Weights of a small transformer language model: 228M tokens.
MLP neurons of a small language model. Each row is named by its layer, matrix (up: input weights; down: output weights) and neuron, and shows model dimensions 0-159. Each number is 500 + 40 x the weight over its row's rms, rounded and kept within 0 to 999. Numbers have three digits each.
After each neuron's rows, "fires on" lists the tokens most often at its 100 highest values on Wikipedia text that the model never trained on.

L2.up2:407525403504426540525572509476497485534590484525468520512541498519533432563442545522467510495487447446436469517475482575516485495450459470550496491467504511481521550564539533500521436500414499568506510482431447508508489476492526505478508488540493464499422490533528520510603517449554554509521534517399539492525494533457479523478493505473503480439595476430516494466499507512529483508518463480516468474551488498510553378484501478446502514564516535482480567489497501508572491510609513
L2.down2:529499476512417527550483473496424495575494507448530469518558529525528443450455509490438470501564478471519440407490495573533554475487518507499506426484549517559495423552419562520418477519506547517585490496581484477521429453470505544449512499507510479430577518511493410470479551482513506483472493546567487482544477469449498468598522502469562538480532521494530505508523440490555553489472505465518553537485517514469516393464512479530542468489518547560487501473465547447467485508523527
fires on: " C", " c"

L8.up270:476468496457507500487502586547456515410499491461488481555546507540547469500474525449493512469547605481512566469499597454540470538438530488591488535542538427485366460428498503474559511492466510584443496506530498497531461498468443504533501528563446589543533515523532519420574457520452508442526500500565568481507503460515442513529472465528472511467498487536509442540473514488487540429581499485532457445504516465478447468437490530478520492536500505521506472490476537515457475490512477
L8.down270:460513473563513530535505464490479477498615504561467469600537465507502481484496531470486470554521472535504502521458429486440532422574500453461501531506439461394537550471527500493513499574506603502468515494471480489475520446477536488474533508530480536520502483526472528535553465451456528497468456514449507521514499518517517603461520462463474491501510500440524602487437577467544450509486471537497551547399643513473507478509507518508476468489542452437538485511486531467506525483444496
fires on: " to", "st", "ly", "der", "east"

L3.up443:517562547552591502522533519521441466447584455414528559447421529451500575480507444488575537498524435545517406468510515537451535422479502470509500466542493408490543468498483444496505488460495472471498490539508424526492538507531456546494473502540446570485512517517545454505510496517447564465396508554536531521478584487471520449465517459492499509470494496525507449502473533491514539460530536578469599495536506521479483562413497508442519475491572519474463529497499494540492489492468496
L3.down443:513426546508452532493589450448538570567508527557409473420489505539577526503488538513569568489504498477516513519577454591550457506476438465509531462527464463523498478519477502454429563527449567436500494506485460415488470563535505465578451490525445522477503502513439490504492480497487479448542476521501459522510492523606443510526569589489458446468467451515467523527513511525535526501464509440530534481516506513441481501496487467482461533483569495502448531467521443489553433516491525
fires on: "e", " No", "th", "i", "ll", "en"

L3.up378:578505491501528534485573497559534421521457471433489536574551451487473486442456474499460560519467474507535505520585549392450481477513442481437495522490432485467516530526505503554593543515459566549547510513508455505546486554450572512591520518473524483442535474536480563471478462471464494474524423484515448483535536526490485473528428495546435493566477439537461438409509470519501538496505500567497484518418550520476544514529499512483519552494477485496534518541548457471508515463510448
L3.down378:478477433511472471534492486498503502464543517489453495527577529521530425452478484446517452512495513479531462519477471493496542552515607566498527363490519564505568464445525549454517599446417461568546491545575486442508504508473481479480528478487499549449547439559470473533500493458511479561457521504469520483485514518505466434525568465455509534505502474434470526461517460559449520513475440451501574516438532474523525488547503518486453546465628518483530504510466504506519494470551462
fires on: "er", "am", "ep", "nd", "ward", "ary"

L9.up417:545504461490498441444487442467480430552497507459469518478549425527541464566542514527463524462527526506464488549547473530467570466460542546412483516422539526468487509513477526571460503537490533497462427556446479516542452512483451475536445390535533546492465481511506542488500396517520490514554454515471538506512561452573544478540530520489479530551591474468498472520482433511458540494480465495495495497504493522501539484517483396479519532548446518581543589545500532496563432471487484
L9.down417:524487487411484500521464528463478431515569434513523526537458502487490578507475502462483478566521463553538534520434461482512510542424513498480516498564482515462490496545516467489489537466514478472451538492541587474518549558523490486495484479529550561405469515465488446536451495468515514507478454615505577507482497516516569418425534462449549487438579564569502456547501532461563504560468490490437454509567491463513482542489573574514450480515504458454474448500473534520432486506489481
fires on: "i", "ur", "ic", "ri", "br"

L5.up306:546474450535509554494527589546469513493496431558580492514524497540497507531574491487527462443561520462481461448485531501449529438460459567497516463510523486407506467514528537496445444459543553480496515501432521599546530498517451513520519511447522503492547522506404506523567453519512545552510456610467484516520542547452478450485437487484498460480486461558451475503477447500534574448499520555504455451533524484533559512518488549449499404390501517499495473529527461486520522472461505
L5.down306:471474500555501467476476484523499567483554495498557457493495393498572424493495435497484550561503575468527505509551495469457545415503546537532539460543443537550438491415517482519511431512419505482512473465541477512474441516566522509532534473432476595503532507451494504448474457447458512577497450527558442489474548499430512513537492491529470479505489579478546502450492470536516546423495487492537476545544515505534516508431494464508482579495517508557499488474482512542557589511423527
fires on: "hi", "ill", "ang", "ri", "h", "'"

L2.up24:441584471492565535474434421505532454454491519473482462531504428492530440531551493462573497450453549492535519516483593529535533470493494490519500589535566543477452581526544496568438504476491559400485479546471590461501486495500447481481532509493458483455465467505561493475498513466470439505520497498579512493436519528446555529499575531451462548495532511533475506531443521525534508567514537463500508502459514444492548504476498436462508526535525420473463518497467523430406497510494453
L2.down24:461518551581499526550473455564493495567494457513483456502499503511508522584522535509443491440557465478461518505497506466505466449503500473574477479494531490505482501560468512483541466477438551468495502544444438482454517487452465575520497413428490554561533505504498560535466534478498450383470471540554422502476509568566507464633503548455519495520543540451534471484470430551499543486532542563527442439497535541501483431535526468457500464539466445485452526504509489519476536458528499
fires on: "end", " Di", "und", "v", "mit", "fe"

L8.up0:470484525562470516608468511562442423467454525497526508519463550447493541563485409522504475489456457477499441538567516462523560456471546508590434473537508464507544522554491514486513556502487544463582455445512487519558529490515514503468455548611485502497494523388457539430495475496521532497459464510533507508446485442533510512519475462538456459483550516562510412437441455499530520549508536494514501486501470487478470455490467599464537483459562492523440502480494539536503504451469523
L8.down0:491506463428508519495504485405592566518571512538494515529555465553440489415517451512481561495539490510506567480534508506471467454538440457462545546423416490500520460445491566521480459478464515463517572615483506487565495474470467558478543480464447575518496490514481522526529482448439448524549465460496518514474443458489428538503477433466545562518501488479471526521540517530510551425489477543527483481503511536541550499459507469479453415530498488554530521549519477465507502585547519
fires on: " it", "en", "e", "c", "all", "o"

L9.up310:461531560536458465501499494560493488486514481519456541499521451412498450547584521464541504484443452509540486469513497529486525471450561488519532458493494512517496479478518452572454486514495512462464486471523440543537452528508477456422432484473561577472504534549509471552412460513424502479493512491497557499518531536486501545537504472542457496539430521561444521514527469435511524510427547465511468574511429497464566529514458592524590461520446441531461547539413519498506550524598504
L9.down310:527464552469560415423501436374561560532522511500478594537510446479461535479496533513523506476480532420515480479532443491502482516504510491514463408558470494451460483537516445462511516463529463423495527518499487547482497552494527479483530471578477578470499493571528472541520538519518481529543534483439501536483511465509534507459514431439548426512513487506556556524491494564565592534470454581474510490456436477484497541456489466482487457569498485505482427504464529504573521508503551
fires on: "an", "n", "ed", "ic", "ric"

L4.up464:500504485549562484530527572547512541531526458499490430520508538513494531537493496457569557471480527543554486472502483456421473460483474490570534511552423501373534490473474538483532465623534577481452534496522482555531520476441471486532513513444502508453540495545467516519554517481456509495437526512418482437518530503473385498520489440502536410456528489534468525469477476458454551490518535534448460458519502536513502477534535506561484480498515539517452553435483513454470474608480484
L4.down464:531455544508543479600509471484498494521485564536546535503405385508488476493532476577418515565559504517496538494499497473484485465483451527441496519403510478552516478520477493519466506502505456417449569460499536525512526518579499538486486532512555516506487474484474495561513450516505520484554486484565551575492468492490515512550510462522456538541416435432530460483513503483443490523431478450560546545523544475556499432468485552522524567487408488464412501458468522528445519475496536
fires on: "'", "ang", "ip", "hen", "ong"

L8.up115:466552519545492424543541433468540438478501521477518527536461450468540503449498441461487511422551583503515535449536533572502519524537460513479471562539511568446486535491530495447533528540513521457549494461504459548485524484536446470468433530469532545510503458442518571564518387513485458529532476540507489512572423484514493462428505482543495521458496520431524452503438414548522518531518447409582550554456512465521565504515477439511503529527472501506477535432521501554490468492497518
L8.down115:529478533492473433532459517444528522534500551482538428580518434493507474454493574421479494467437439564486482492442543476526487517430514527528536429503462467457540464456503547464523503511551525561474488507540517489577550491422470492492411526518531518524474501469523583479553482509508525481550386586458559530500560488530474510579463581482498476494517520501525504489410439494473521496519537522523528503503470473512478595484462573478495480537506495502533448482475538464504405490541467
fires on: "s", "ul", "re", "ri", "i", "ite"

L5.up319:577529515423527521549549566483531522500563505491514485480527507568563515444521551504511536505455493587462534573438429513450443532515483503569447492514534418495504469517473558454506470533428493480482494522492445515465542498465479424531500463440529483481549466549484511513487538578520500464489527448473534537477533506499406499575527502483483571494440510529453508455540487487500525478490522498469492479450572513567440446484477451491507541423485551460536580523523468407530517476415463
L5.down319:455506525450546474516490513511540570493437498502453523502467441458472514474428525524506469543486525508544504474509416544573513432469524545496533566522546462541442515525517502538468478413431462525539494441466559584517467492459504551450562518457505408499462507478541517551510482459479437452513477486513526453496503510498559488542477459571415433495535470501522494618478506532520515505486521477505489562538464486476493537546516510586473528508501362508480552489505545517473449521501573
fires on: "y", " imp", "old", "app", "au", "ong"

L9.up371:489472540521521530529468548492547508422551424373512545469533523512478539459446459477541561480446483535423613478463473517502493397521495545503544501455541471535481520461540440482476384421534458552535499513439493399513541507486564452529530493460518477491453477507482477508467526546555463514534529540524492446506572510508505520550473479521473456539489498502476507438474557498500503491514464577544542476488562484492467460468533479504485548459543563427548546458514510514500511508493525
L9.down371:412536480509562533492563491489459544540537460555546476480497562437491477421598572536523472560483534542540397450500496487462523515462525461440510497377525474526481520503568512442475539477482477528488479561567499532518537477504486481498501508484507488470443543479536560520459521484466464515477481552525514525537488572531500506483490492451397527448548502506544421520521493523463502489526567437523475470528431414519539533458503452477524487530481462521568456486492545418496501563486527
fires on: " K", "ch", "er", "app", " imp"

L2.up450:458450544531503532438490504489506562416495513479547471479466408489577528504544453530472618528464491559520507504524553505474542508503475412449514551515482491467455500475490519549448517491480513601554478452489525494455493473451434443545484521504516442526510526585441516482448495510435476454469578567450504520495475515493477497557470454546464479500503469547482529514508491482499566449554472523532526565465469507548550539503495481470555573558497502495515480502537452540464394557556549
L2.down450:482442562469455604478538523531551441455511482493515466459447570514600489552513499452443452495522427497434532500480477532461524590552559544547528449503559502508500480425513503474489509435488468490509538499523447518489435496506425492539509576497525478488462482558449492551477549546461387517461542527498502477452552485568483496523508519518637471504455521499532490529475480529465501461465481503464483510496521534518483561488462463544452492447501520505489425519539552497454489460548550
fires on: "ch", "ary", "am", "ry", "us"

L8.up28:494491516503503425423519526487465493486562537517526414485466407528558490522398521398562538501477486461536495507539482414459608490512518502469460458564429464516506466450552497495469535539490506496566531483482454538437448478478484562528450457476483529511441508463472534463459515522514475491560506490537491438486514501615502571493528506535523453551478561423520486467568464543575526498485487569494507528466490554533519529398539525478518517494526497488498484495549526505490538503519454
L8.down28:463469477595558523413479501536446455554551531549532528429554496496453466574459542527489542520498468467492470525475503467452490523445457521512435499569476532563565458531459431490521538424438498518450507528452528470440487486513548437479529531493504508545460493535565514532461515514478453524481511487511517469461597467468484488494518466467485471439574476532574532538481406501589507536454466441583513529444458517489483478500556517499507479541529488470525532487449536529427517477524567
fires on: "ri", " of", " Pri", " For"

L2.up101:567548513446448528533485528490460428508551505515569532524490521504441551466482531503481490519561463446492483489469554497493509478508494503466463466410517459528513564522533666532538498552436539505527551466465500464455540412487516558507531507452493567540505475538508440499539502456480480535503449488497480425618539516469462471469528486536496485474546493450484527545517519480466436450550556447403483510533541486477506469464475469507510446412524498511509551456545429492505477533531505
L2.down101:525516501468439523508523503506459530504540538510564488555494470458473556445426529490511505506539468470494539497554557456480530457544561529507513504541459506484448476485544507514544537548432535494544409481526465438438462467479485482530461572439523550556483506542568460485438494411518517499486527564526613516470530496497465447465503477477470510448519581522481461544511497439495459544511543513457475413507484541482468437501466510456470443463573575584472508523508527460475525456607481
fires on: " c", " mo", " g", "g", " imp", "l"

L4.up440:516489487558454516439513522544405484543438490355532548506510504494499461450470457484488507562530481416509480558531466489505477508528523464507547515462498466611517498444532437529503391540496518466505486477508415526438547532453508507473494460495402482495482508527514487526469510499483506517568492496497488473455440510511523505557552465487588494493478499487478487541473502495480532540550457450534427562498519532555544559462460592507574494527521503552467549591502469546498498497507458
L4.down440:524414606491490524526468482477535550467489467510472448468497482441498560518464468460452568491493520445466548459602557478611562530529496505474533445548499478502436483486540462481530554523508481496504532526507523511520492540472460525437538478450516548474550477535517447503456480544512483489476579477488496477517471424561432521497472503580437516444534416584511500516510458544565466487483495492478525422524493479504455472601475513512449437508470524555577471466493523473542510453493542
fires on: "ed", "or", "al", "ur", "an", "ist"

L2.up20:424429486505489484459494503455528502473538523506560497472503522486478467479504416522522479521562500484539482519575501532513508524410524549478611434461527522470443456515496523485544543503491503490539510549595482504529449496515450578565504514508487462515425496538467508508484516423460457523480530513550527510533486459426523514495448506430426454418528610538483575492521497481482489550520438537496454561529568529511536535504558495476455439487487575486544490534516447443502435495454455
L2.down20:557497466581497521512518467493518506500486543476520441561526435479457550513539546519495581477532486469571424503471505470474448584490488428470463441509511523517510483493496489463549535579528601445421496480531491482447483562483542542474520455470543556558470501525493508481483438515491573472469533415563476550503507610491462463533473492480449566475537448488449508438493466477488517540471558513511496475529461530435522401525525534565523537547516478485537516485420506489443492517464482
fires on: " mi", "a", "==", "di", "'", "ne"